Weights of a small GPT-style language model, trained from scratch on English Wikipedia.
Training: a variant of Muon for these matrices, 1328M tokens, 5105 steps.
MLP neurons of a small language model. Each row is named by its layer, matrix (down: output weights) and neuron, and shows model dimensions 458-553. Each number is 128 + 32 x the weight over its row's rms, rounded and kept within 0 to 255. A neuron's up and down rows have the sign that makes its largest values positive.
A block is one neuron, or neurons of one layer that tend to fire together. After each block is what it responds to, as a language model described it from the Wikipedia text at the highest values.

L2.down703 [177 175 147  92 135 170  92 133 110 166  83 141 131 121 133 168 151 110 112 153 115 159 108  81  76  63 106 148 126 162  75 143  91 102 130 110 130 120 126 107  63 153 111 147 131  93 151 128 116 109 127 202 121 101  96 120 123 125 116 122 114  95 192 197 190 110 128 105 120 135 149 101  80 150 189 125  85 134 135 171 133 172 118  76  94 103  79 154  79 171 163 147 132 122 104 149]
L2.down1518 [156 112 139 128 160 147 134 139  91 172  88 180  92  76 164 155 150  66 113 130 159 118 126 138 160 102  78 140 145 110  89 128 109  90 113 119 172 133 121  76  79 132 152 192 180  76 219 146 168 129  62 127  84 110 182 155 156 172  97 139 120  57 125 151 193 150 179 119 181  95 119 105 112 180 134 143 143 128  87 158 106 117  84 125 124 167 102 150 132 100 138 157 134  71 152  50]
Description: Opening parenthesis token. The merged space-plus-open-parenthesis token (often fused with its first word or digit) after a name or title, opening asides like (born, (1917, (radio, (third round.

L3.down10 [122 123 137 144 173 113  51 106 144 118 107 119  35 115  95  54 109 103 165 103 163 126  90 109 135  78 141 170 150 217 180 117 145 141 170  88 170 141 143  69 116 144  77 157 143 155 102 121  95 151 105 150 105 134 103  93  90 131  74 130 110  47 111 141 134  95 186 128 159 108 161 102 131 142 132 104 129  63 128 161 129 132  99 112 106  69 136 130  83 126 149 125 128 125 109 169]
L3.down512 [146 134 152 193 133 179 147  97 127 115  74 133 125 109 143 108 116 141 130  53 134 130 169 199 138 140 135 137 156 153 119 171 190 200 139 142 102 164 102  57 119 109  76 132 101 130 100 175 123 170 142 147 128  86 120 148 149 173 113 142 114 101 158 145 159 189 146 116 177  68  83 152  92 187 212 190 122 116 132 138 124 143  84 134 117 135 121 139 123 142 154  57 149 120 161 121]
L3.down786 [175 175 189  97 157 115 139  79  79 127 138 102 117 111 113 147 101 120 119  96  97 130 104 139  97 119 129 164 173 131 110 142 176 135 123 106  82 155 156 117 124 127  60 147 128 120 120 144  79 121  57 126  77 108 155 169 108 252 150 134 128  96 131  82 126 161 152 139 146  61 161 126 132 163 118 145 134  44 117 126  81 132  65 129 147 107  53 132  99 141 117 131 169 158 102 137]
L3.down916 [105 157 141 154 137 151  96 162 118 123 142 109 118 138 119 124 170 125 131 151  96 193 158 135 171 129  84 194 161 145 143 173 118 145 140 114 120 156  80 147  85 118  76 187 129 136 178 192  94 147 134 192  96 144 174  85 171 149  59 175 130 141 198 153 159  72 152 142 136  34 135 111 188  98 144  77 160 131 122 118  82 144 137 137 166 101 146 111  89 167 167 135 107 176 128 134]
L3.down1062 [141 162 160  94 173 145 150 140 165  98 117 105 115 128 112  76 106 173  99  47 166 112  99 105  98 102 144 135  98 120 118 125 127 100 127 133 146 138 191 119 111 160  88 190 126 121 126 123 128 134 149 111  95 131  70 129 118 227 128 119 124 126 156 113 153 172 174 146 100 117 147 158 111 123 173 165 100 152 146 132  76 197 105 149 113 123 129  78  82 146 133  94 176 137 148 170]
L3.down1198 [122 125  81 172  87  79 114  61 162 139 105 172  46 112 161  71 109 114 131 178 124  84 157 158 119  83 154  83 170 153 173 103 132 147 203 117 131 134 188  66 153 137  63 155 100 194 139 122  88 104 106 166 115 100 160 129 124 184 119 137 139  87  87  93 153 162 129  87 150  58 118  66  98 130 141 117 154 106 167 185  95  92 137  98 136 126 159 108 144  91 172 103 144 142  93 158]
L3.down1342 [105 132 173  84 153  79 139 127  94 118  84 147  59 136 110  69 123 110 144  88 106 107 104 142 131 126 122 104 113 122  86 171 121 158 186 129 128 140 145  69  91  95 107 180 123 146 117 126  79 109  90 170 134 135 124 156 120 197 136 155 120  88 110 126 154 187 159  67  73  76 117 101 130 124 114 141 134  57 133 190 100 152 160 135 179 110  72 125 128 121 200 121 187 118 115 131]
L3.down1621 [ 90 125 107 159 156 127 102 100  67 109 112 129  75  95 126 109 133  76 127  55 120 163 109 148  92  26 172 133 140 106 152 142 150 160 109  63 139 157 165 126 106 108 136 135 157 124 122 168 100  75  96 140  90 114 138 183 164 161  94 146  99 171 127 104 220 160 132 122 111  40 157 166  66 124 103 166 166  87 128 180 131  88 104 104 143 161 163 122 104 143 114  95 194 158 119 125]
Description: Coordinate degree values. Mostly the first degree figure of map coordinates after a Coordinates: label or address cell, e.g. 41°, 33°; also ISBN, currency signs, field values.

L2.down163 [ 99 124 115 140 166 120 140 166  76 108 149 146 171 168  97 129 143 141 138  67 135 165  89 142  92 136 137 106 153 196  94 187 212  96 133 124 116  99 167 109 120  92 141 121 138 141 143 123 156 111 123 121 136 147 218  88 122 163 159  51 112 141 157 116  50  92 131 172 123 168  90 111  90 139  73 112  87  96 172  69  75 162  86 151 167 131  74 150 141 169 158 123  63  87 128 137]
L2.down1267 [142 139 118 127 126 127 127 140 182 135 101 126  78 151 119 183 146  87 164 210 135 165 155 136 108 146  97 156 134 157 156 182  98 194 125 165 136 161  78  74  92 145 111 141 135  95 101 163 120 175 114 131 170 124 160 178 129 172 126 150 155 142 135 181  97  97 119 121 113 144 138  81  87  95 156 123 135 147  99  83 107 121 122 124 148 143 116 138 148 160 143 133 131 145 175 166]
Description: Sentence-final word ending. The last token of a sentence with its period fused on, often a word-ending piece like -ers., -ies., or a year, as in own'ers.', 2016., Berlin.

L3.down182 [134 124 122 150  83 101 212 149 146 132 186 110  67 136 134 135  75 152 136  80 152 121 146 127 141 100  88 101 134 127  99 130 126 183  86 103 154 134 129 113 140 184 134 101 109 149 152 142 118  75 180  97  97 192 126 113 124 147 126 135 106 124 114 122 181 137 115 110 141 106 101 165 110 133 125 129 131  91 139 154 203 125 182  82 111 125 141 152 115 111 140 133 168 125 125 165]
L3.down584 [121 102  57 183 111  80 144 143 116 165 109 116 136 160 163 141  97 131 191 127 114 120 193  78 144 165 139 139 154 157 131 156 151 180 147  93 159 125 114 115 139 114 131 147 116 134  83 140 118 150 125 146 123  95 164 113  65 171  94 148 122  93 116 190 108 171 118 104  80  96 102 128 112 113 145 140 109 169 140 110 121 128 137 114 109 117 131 122 158 169 150  97 195 170 144 106]
L3.down821 [110 131  90 106  83  74 140 157 160  91 109  88 174 159 117  85  88 147 172  73 143 161 145 147  87 112  57 113 146 175 213  81 112 148 141 128 103  96  99  86  97 119 132 162 131 139 101 153 135  76 140 102  87 150 157 171 143  90  77 136 149 146 136 188 136 133  96 143 143 141 117 117 116 148 151 156  87  99 158 126 118  76 143 145  91 116 136 108 131 156  99 163 132 163 139 119]
L3.down918 [ 76 142 104 123 105 156 106 154 100 138 160  94  87 159 149 123 132  83 117 149 164 107 132 134 122 137 144 119 175 132 144 166 110 126 156 129 108 151 136 172 105 139 116 134 129 134 161 105 164 133 131  97  74 138 146 134 133 138 156 143  56  74  89 118  63 172 182 127 114 146 134 169  96 129 133  84 165 150 204  90 177  97  48 134 191 163 139 183 137 132 176 136 101 118 135 132]
L3.down1075 [109  96 158  70 110 169 156 102 199 106 152  91  89 126 158  97 102 120 109   0 125 148 136 148 109 145 104 120 162 117 124  93  94 138 146  94 109 116 112 182 115  78 136 157 146 144 144 142 127  51 150 109 109 200  80 146 159  84 112 184 113 129  95 121 100 104 125 137 138 129 141 134  98 103 155 183 119 140 132 129  96 123 119 117 106 124 170  57  69 114 132 143 138  93  83 114]
L3.down1269 [ 86  98 116 175 158 156 103  65 141 134 182  88 150 171 144 146 102 129  87  81 100 169 143 197 178 142 123 154 100 117 166 174 164 160 154 133  87 119 203 168 120 128 167 111 143 150 135  96 132  98 149 166  70 107 149 143 137 118 118 132 103 157 159 150 129  94 125 135  93  99 139 132 118 147 179 122 113 102  83 155 165 188 164 184  98 156 118 104 181 146 114 161 165  90 130 143]
L3.down1398 [ 88  91 126 143  95 119 135 108 141 178 129 157  92 147  60  30 112  76 102  88 127 109 117 107 112 136 162  99 128 146 128 125 123 174 159 146 111 138 128 133 159 109 152 104 126 109 106 185 132 109 105 137  78 195 116 191  94 149 128 105 190 135 127 110 129 134  66 163 140 107 166  78  67 159 174 136 141 136 153 141  94 119  93  78  72 142 171 142 164 100 130 156 213 134  98 120]
L3.down1670 [130 119 175 113 133 158 140 165 179  69  75 126 136 169 118 118 110 155  83  98 146 105 184  85 111 124  74 123 144 176 129 146 127 126 157  75 144 138 111  65 100 109  70 112 174 147 182 140 162 162  62  55 140  79 119 149 152 136 152 164 172 141 165 165 136  79  82 103  94 168 109 132 104 140 234 133 156 134 209 123  74 147 121 100 109 224 123 121  87 113 143 108 119 197  71 169]
Description: Phrase-final head nouns. Nouns that close a predictable noun phrase, often after "the" or a modifier and before a colon or period, e.g. highlights, election, goal., descent.

L3.down23 [143 115 187 177  78 104  91 139  87 130 118 168 141 140 113 108 111 167 137 123  95 113 114 139 129 139 191  99 201 127 133 149 132 171 169 113 114 137 121 126 107 196 114 103 127 179 120 119 177 120  96 143 175 106 100 154 136 164 143 167 158 145 156 141  91 115 152 152  97 127 162 127 141 141 110 118  85  86 118 122 159 143 162 149 148  69 112 170 161  99  84 172 116 106 106 192]
L3.down336 [ 95 103 128 189 116 115 128 122  85 118 168  87 136 127 110 161 169  71 134 151 176 138 122 141 166 114 168 154  92 101  92 150 122 138 114 146 117 135 152 164 144 130 122 128 155 139  80 139 100 177 124 138 162 138 116 124 116 136 166 135 116 126  66 165 146 191  73 104 154 139 173 125  96 135 137 152 137 193  93 124 131 157 157 184 121 150 180  92 104 116 113 193 117 103  68 119]
L3.down427 [ 47 140 136 149 159 168 152 115 122 146  97 152 116  79 185 107  99 158 106 134 128 107 134 110 183 107 152 139 149 138 129 142 138 142 123  99 101 163  73 113 109 128  83 132 189  80 122 104 127 103 127 115 137 104 118  82 204 120 113  81 212 127  73  89 142 141 113 165 152 149 122 140 144 123  37 155 136 162 157 155 168 101 152 177 106 125 122 172 130 128 116 101  89 138 137 110]
L3.down531 [ 90 106 113 112 117 124 105 141 108 130 102 174 165 115 102  60  93 176 119 107 166 193 159  78  97 142 134 124 198 122 197 170 148 121 167 134  82 135 161 127 128 147 139 145 140  85 125  98 131 130 152 166  94 112 117 129 135 143 117  63 115 125 188 114  46  96 123 143 197 164  83 117 176 119 141 116 125 137 143 100 101 132  66 103 111  87 193 140  91 105 140 131 167 100 111 121]
L3.down742 [154 117 130 132 159 138 155  89  97 131  81 133 150  89 104 172  89 165 155 200 166 117  75 152 113 155 186 102 121 126  82 125 169 136 112 139 120  55 191 126 144 139 171 131 141 124  95 109 113 138 103 189 169 108 207 130 101 139 140 125 121 126 116 158 133 116 133 104 156 123 147 148 154 121  89 168 132 120 149  92 100 121 151 128 165 145 135 127 185 132 134 162  83 152 156 141]
L3.down917 [101 165 139 130 151  82 116 161 115 146 105 108 149 143  96 101 128  85 102 110 122 150  86 173 123 155 148  90 170 137 127 190 127 120  89 150 128 132 153 103  59 119 173 109 144 176 160 134 142 109 142 181 138 174 145 132 118  59  83 136  86 115  99 150 110 139 158 139 112 108 128 162  90 166 213 142 133  75 130  96  89 116 182  92 163 104 135 183 163 123 191 140 104 151 127 138]
L3.down1214 [181 120 169 119 132 159 140 109 111 136 166 148 146 167  70 143 142  43 173 119  80 100 127  79 152 143 126  86 157  75 162 102  74 172 109 132 102  98 145 123  87 160 186 150  75 132  54 153 130 115 131  82 140 150  60 131 141 153 173 124 140 117  81 153 147 121 134 166 110 110 141  85 157 209 140 108  96 126 114 137 149 138  93 150 173 166 130 174  51 159 178 136  83  89 145 183]
L3.down1456 [126 139 132 127 126 133 112 115 142 147 126 126 142  87  93 140 150 108  74 132 171 207 186 206 122 159 150 143  93 113 151 138  63  98 124  90 150 118 148  68 105 111 147 130 116 138 125  82 152 152 131 112 191 143 174 150  82 112 111 153 136  99  65 130 106  79  89 122 183 106 122 191 154 168 130 100 148 117 139 178  84 102 127 126 179  99 112 120  68 102 170 129  51 106 115  85]
Description: Sentence-final word token. The last word or word-piece of a sentence, with its period attached, such as Arts., boundaries., 1971., usually before a new sentence or line break.

L5.down59 [125 164  78 144 102  80 129 165  83 188 121  80  93 133 137 132 139 193 117 171 119  76 138 111 122 122 134  95 127 119 225 110  74  74 104 136 169 126 100 154 140 213 130 197 158 165 112 141 133  96 142 172 101 112 111 131 187  91  95 131 130 120 121 135 183  98 124 131 168 138 120 112  93  97 105  90 121 107  89 128 146 118  83  84 132 162 135 146  82 131 131 128  79 169 112 104]
L5.down556 [172 121 157 150 117 114 150  76 175 119 169 146 126 136 161 116  84  93 112  91  90 118 106 164 105  58 146 108  98 143 145 139 123  71 115  97 168 108  97 108 108 162 126 144 178 145 150 110 104 106 118 153 124 107 147 132 136 147 122 128 141 148 158  81 144 132 139 121  77 147 133 130  90 137 108 137 173 120 179  89 122  98 123 117 142 124 116 176 105 146  65 126  87 129  95 131]
L5.down783 [128 125  99 117 102 181  70 135 116 161 117 139 156 138 220  97 169 143 100 148  89 132 127 139 192 130 128 122 150 147 176 178 108 109 124 116 140 110 134 130 157 114 150  93  80 158 113 151  90 163 116 103 124  70 128 160 124  92 103 130  70  93 130 192 103 128 112 117 149 111  94 142  83 102 178  94  50 106 126 128 116 121 112 145 141 148 132 115 162 136 199 164  73 122  90 139]
L5.down1153 [128 101 162 205  73  70  71 139 164 155 153 140 146 100  99 131 163 195 106 141 110 111 161 138 130 140 130 167 149 155 159 157 138 135 149 171 110  89  99  77 121 128 156 136 104  93 111 197 149 123 109  74 179  95 120 112 140 126  33 120 132 130  97 153 142 146 124 111  94 153  70 175  79 130 105 141 172 145 166  95 146 157 188 154 161 104 140 118 118 138 130 117 144 191 171 164]
Description: Years in narrative dates. Four-digit year tokens dating events in biographies and histories, strongest right after a sentence-initial In, as in "In 2001", "in 1987", "May 2019,".

L3.down310 [130  90 122 132 144 184 171 124 203 124 110 106  63  32 154 176 185 150 138 132 135 149 160  77 161 179 133 183 134  54  96 128 147 137 156 143 145 186 150 100 104 195 102  68 124  92 194 149 101 102 120  94 118 128 112 161 136 135 201 102 114  69 100 114 155 172 145 128 126 151 131 165 142 110 133 191 126 110 114 137 106  98 125 148 113 115 126 149 111 128 142 113 156 140 149  79]
L3.down329 [166 100 206 165 155 151 139 109 126 118 157 127  98 128 154  93 102 142 107  63  89 119 120  84 168 126 108 148 147 103 129 114 126 102 110 166 153 124 118 145 138 161  89  96 161  78 165 112  82 127 107 135 116  76 107 148 124 127 206 138 151 152 126 137 131 106 152  87 122 112  83 105 124 182 121 157 125 118 122 177  94 206  68 126 159 111 140 181  95 107 126  69 121  81  77 148]
L3.down738 [165 141 122 129 132 127 166  65  91 110 126  97 127 136 124 151 169  83 109 154 188 156 116 106 119  97 158 135 166 104 159 110 134 132 168 121 179 195 131 122 102 139 144 151 157 121 147 203  93 109 136 160 177 129  96  81  83 158 117 170  78 171 127  99 150 126 174 161  88 117 136 139  80  55 112 114  54  84  92 209 183 154  76 117 137 121 114 102 146 132 169 164 134  95  82 198]
L3.down980 [123 103 149 137 177 202 100 161 121 146 118  58 103 117 114 155 114 110 145 117 153 133 108 119 149 135 140 113 151  68 148 140 115 121 153 115 129 174 130 159 140 160 114 127 144 148  93  63 137  88  83 112 146 104 143 134 111 173 135  74 135 202 111 117 117 113  80  70 179 112  90  69 151 178 130 163 141 137  98 128 132 148 135  96 169 147 122 107 150  63 148 155 113 149  99 152]
L3.down986 [ 80 141 134 156 125 200 135 133 121 112 186  96  99  58 135 155 128 146 214  82 114 159 127 102 116  89 147 147 161  87 166 155 141 196  81 118  84 137 137  51 118 146 130 108 112  60 196 119 102  99 142 115 112 102 171 107 137 111 138 127 162  90 150 159 166 157 168 134 181 140 120 168 140 134 125 139 168 192  87 150 139 180 118  97 105 133 121 140 157 166 153 153 194  90 148 173]
L3.down1166 [192 132  69 149 116 169 138 128  87 159 109 105 153 135  95 154 133  84 182 133 160 162 126 119 158  70 129 138 171 114 125  87 158 115 171 115 121 147 190 121 137 170 113 116 114 138 199 166 102 178  80 145 156 155 123 179  87 127  89 114 109 141 134 148 138  90 148 119  65 115 136 129 127 113 135 108  83 120 120 119 126 146 137 150  98 164  67 139 116 138  89 160 131 141  65  96]
L3.down1266 [143 123 104  95 116 105  99 194 107 130  97 125 115 153 148 154 112  99 107 202 145 123 126  90  71 155 109 184 159 141  77 133  91  98 128 120  61 126 126  86  44 150 106 159 159 179 203 127 212 178 126 181 127 102  80  73 105 133 115 125  85 150 112 185 125  99  98 112 130 109 125 108 120 182 190 162 112 148  56 164 174 107 136  93 163 116 133 176 114 110 155 133 135  77 143 167]
L3.down1294 [149  87 150 130 131 112 110 132 171 164  93 126 109 108  71 108 162 146 150  79 140  61 189 128 118 123 132 153 133  64 191 132 117 147 125  91 123 121 156 117 150 139 135  86 117 186 154 134 158 120  93 106 193 181 151 149  71 101  94 115  86  96 110  95  80 203 107 146 155 102 156 120 163 158 167 140 113 180 146 184 125 155 152 148 103 116 167 152 145 100 182 122 112 186 119 136]
Description: Year digits in parentheses. First digits of a number, usually a year right after an opening parenthesis following a name or title, as in Line (1965–1979), Kid (1973), F (1959.

L2.down1190 [113 125 113  92 169 115 117 109  97 105  99  83 137 141 148 144 117 113 108  86 159 103 135 169 109 109 170 127  88 157 122 198 138 127 130 130 131 197 148 194  86 124 169 191  53 133 149 120 120 120  94 185  83 147 118 191 140 163 171 148  85  65  91 127 109 189 158 100 137 137 169 101 144 174  68 177 108  84  72 163 126 119  48  78 112 134  89  70 138 124 197  86 142 177 139 158]
L2.down1191 [ 97 144 109 151 127 149  67 153 136  86  93 114  88 119 119  94 157  99 146  84 186 125 122 157 125 100 156 161 135 109 130 131 117 111 133  69 130 169 119 161 101 159  96 151 126 122 115 103  90 169 137 146 111 108 170 141 103 186 113 146 123  87 129 146 162 109 154 139 128  61 126 130  98 120  57 146 110  80 150 134 123 107  76 108 120 134 102  90 147 112 159  99 134 132  82 146]
Description: Coordinate latitude degrees. The degree number token starting a latitude coordinate (48°, 33°) after addresses in listing tables or Coordinates: fields, plus degree signs in angles; weakly mid-word pieces (ider, ves) in table cells.

L5.down112 [132 172  80 131 127 119 111 198 175 115  87 151 122 160 127  91 150  92 162  91 135 108 102 139 136 121  78 137 104 168 176 101 167 154 127 175 158 137  99 187 107 160 131  86 141  90 168  81 126 193  97 137 115  94 113 152 136 113 105 125  80 181 117  75 151 108 100 192  98 165 149 135 148  56 127 185 159 144 106  86 109 124 161 105 181 112 105 120 137 143 120 121  49 121  90  76]
L5.down431 [119 168 115  97 138 151  67  86  78 134  20  97 123 102  47 168  91 132  76 134 100 121 148 134 130 136 129 156 177 190 127 103 106 174 123 118 134 134 133  70 173 170  93 172  85  48 154 131 131 128 174 111 154 118 151 121 111 154 150  83 177 134 173 145 178 148 138 137  93 169 140 174  71  95 138 148 145 106 153 154  97 152 136  98  90  51  87 129 132 101 124 131 190 153 143 100]
L5.down746 [ 84 148 159 185 115 138 120 143 112 170 139 147 106  95  26 120  70 118  97 121  94  96 124 119  41 107  98  95  99 137 104  87 104 120 136 107 159 113 137 172  77  95  97 153 105  84 126 168 147 171 121 149 119  52 140 108  96 103 138 132 179 172 167 149 148 113  79  46 199 152 226 144 120 106 136 225 166 107 103 165 115 140 127 120 168  62 114 146 158 138 133 183  94 104 160 150]
L5.down1322 [158  91 131 158 112 162 129 163 121  96  88 193 127 181 132 143 151 122 157 130  63 132  91 148  80 112 126 179 126 129 180 126  92 178 106 171 146 125 164  90 112 109 116 175 156 112 110 117 176 158  98 192 146 126 113 117 142 104  96 232 199 122 103 224 155  85  76  72 112 105 182  67  54 114 107 103  72 109 170  73 128 106 156 146 107 127  97 148 119 118  98 108  79 115 141 178]
Description: Structured-row boundaries. Line breaks and leading dashes ending one row and starting the next in infoboxes, medal records and wiki tables, e.g. after "Shot put |" or before "- Party:".

L5.down438 [180  70 125  94 134 149  27 139 152 104 163  91  96 151 134 177 104 154  99 144 182 144 170 141 189 179  99 138  93 137  73  83 193 104 112 155 113 110 166 138 115 169 171 117 143 137 204 103 103 138 146 159 126 141 156 222 158 101 110 167 150 153 115 156 150 134 237 146 104 109  99 102 120 156 186 146  77 101  82 134  95 132 140 154 178 154 146  97 137 169 137 129 148 123  97 102]
L5.down502 [138 139 142 115 158 145 132  99 158 143 123 129 130 171 110 159 115 136 161 105 128 113 142 127 106 159 105 119 181 142 158 131 145  98 149 140 113 112 149 155 114 112 128 138 180 129 172 173 146 120 123 112 100 105 120 131 160 152 162 137 189 159 126  90 120  78 119 130  74 132 127  96 119 135 191 127 135  95 169  94  67  88 102  81 202 109 107  79  93 189 121  62 166 107  39 130]
L5.down1189 [ 88  69 127 168 171 141 125 157  80 138 102 119 161 194 106 149 117 172  38 164 128 127 128 184 111  90  99  96 146 168 157 110 110 163 148 177 169 185 123  33 143  88 135 163 240 113 150 115 169 131  99 116 122 122 155  89  58 166 123  98 143 115 121  86  81 187 159 147 123 141 128 134  77 140 149 173 114  91 141 181 118 154 135  72 160 131 104  56  90 122 141  84 108 165 139  80]
L5.down1546 [145 114 155 126  44 196 157  53 135 125 146 140 162 141 148 148 143 103 123 175 127 140 129 139  91 124 199 138 188 116 106 132 171 141  87 135 121 193 108  94 102 199 148  79 170 112 197 115 144 145 100  95 127 179 115 155 147 111 164 174 142 174 169 150  98 130 145  81  79 127 112 113 110 138 128 156 113  84  74  74 110  74 184 116 171 132 121 148 100 133 131  80  70 173  97 106]
Description: Colon after title heads. Colons and linking words ending a title or list-item head, as in Madonna: Icon of Postmodernity, 950 Years:, 25 members:, also since/until/of.

L5.down260 [170 174 144  97 115 143 107 161 101 171 118 153 162 137 158 108 130 109 116  97  92 124  57 154 181 101 138  82 152 134 125 167 192 164 138 149 131 143 157  99 167 141 157 121 131 125 163 112 123 149 122  88 143 104 111 165 104 140 128 161 135 131 107 188 110 131 179  65 101 187 140 147 144 113 137 159 152 139 106 150 101 173 130 198 161  99 153 141 117 149 134 170  84 159  79 197]
L5.down478 [112  97 126 154 156  85 140 126  98 169  94  75 141 200 126 144 142 126 161 156 126 101 182 187 174 171 150 120 114 175 108 112  82 133  87 137 111  98 129 141 151  73 139  75  86 151 109 126 130 142 118 160  74 141 130 158 124  99 141 143 117 186 109 187 122 153 105 128 172 145 128  85  89 158 192 135 109 134 107 117 177 105 172  77  97 134 110 172 120  67 143 141 109 137 129 146]
L5.down836 [135 176 157 153  92 114 142 147 141 105 115 110 149 129  82  53 135 139 145 126 147 171  93  57 115 128 148 103  94  73  88 122 109 109 133 126 127 118 107  92 103 129 139 161  68 142 100 103 141 139 127 134 110 104 144 116 133 128 142 156 133 110  82 188  78  94 160 144 124 109 119 148 142 135 109 145 129 143 121 141 156 132 135 128 105 106 108 183 157 169 138 161 170  95 122 136]
L5.down1088 [130 113 109 133 116 116 126 124  87 153 112 123 137  90 170 120 116 104  95  93 109 157 156 133 102 122 219  95 144 161 173 131 148 148 140 152 105 124 126 118 115 177 160 147 126 150 149 109 142 173  66 108 102 128  71 115 140 137 104 124 120  89  92 162 196 106 141 211  82 128 181  82 155 170 194 188  42 125  90  99 137 165 157 155 101 104 145 126 134 116 122 157  88 119 119 149]
Description: Sentence-opening adverbial phrase end. The last word and comma of a sentence-opening adverbial phrase before the main clause, e.g. In 2020, / In other words, / At this point, / On 13 March 1824,.

L2.down202 [153 136 200 127  90 160 137  72 174  99 142 111 116 105 136 157 110 105 127  97 120 151  75 158  98 156 109 112 173 147 124 125 148 132 139 110 112 150 153 142 110  64  96 149 236  96 188 121 111 113 121 116 137 140 137 101 164 135 156 170  91 156 123 126 137  96 120 129  84 163 108 124 121 143 111 151 137 117 138 121  87 104 107 147 101 160 104 128  57 174 143 139  82 123  98 149]
L2.down1011 [169  84 174 144 164 199 153 109 131 150 113 169 118  78  46 157  65 146 179  60 122 126 136 116 164 129 106 164 128 183 133 135 139  97 162 132 120  80 102 119 100 157 123 135 190  73 202 156 111 132 219 141 157 106 111 113 133 147 101 159  92 145 138  75 158 143 169 114  97 141 119  93 112  65 155  93 143 148 156 182 135  85 126 149  90 170 111  78  90 178 159 104 113 118  89 104]
Description: Field and list delimiters. Delimiters that end a label or cell and introduce its value: colons after infobox fields or list lead-ins (Founded:, as follows:), table pipes after names, semicolons in lists.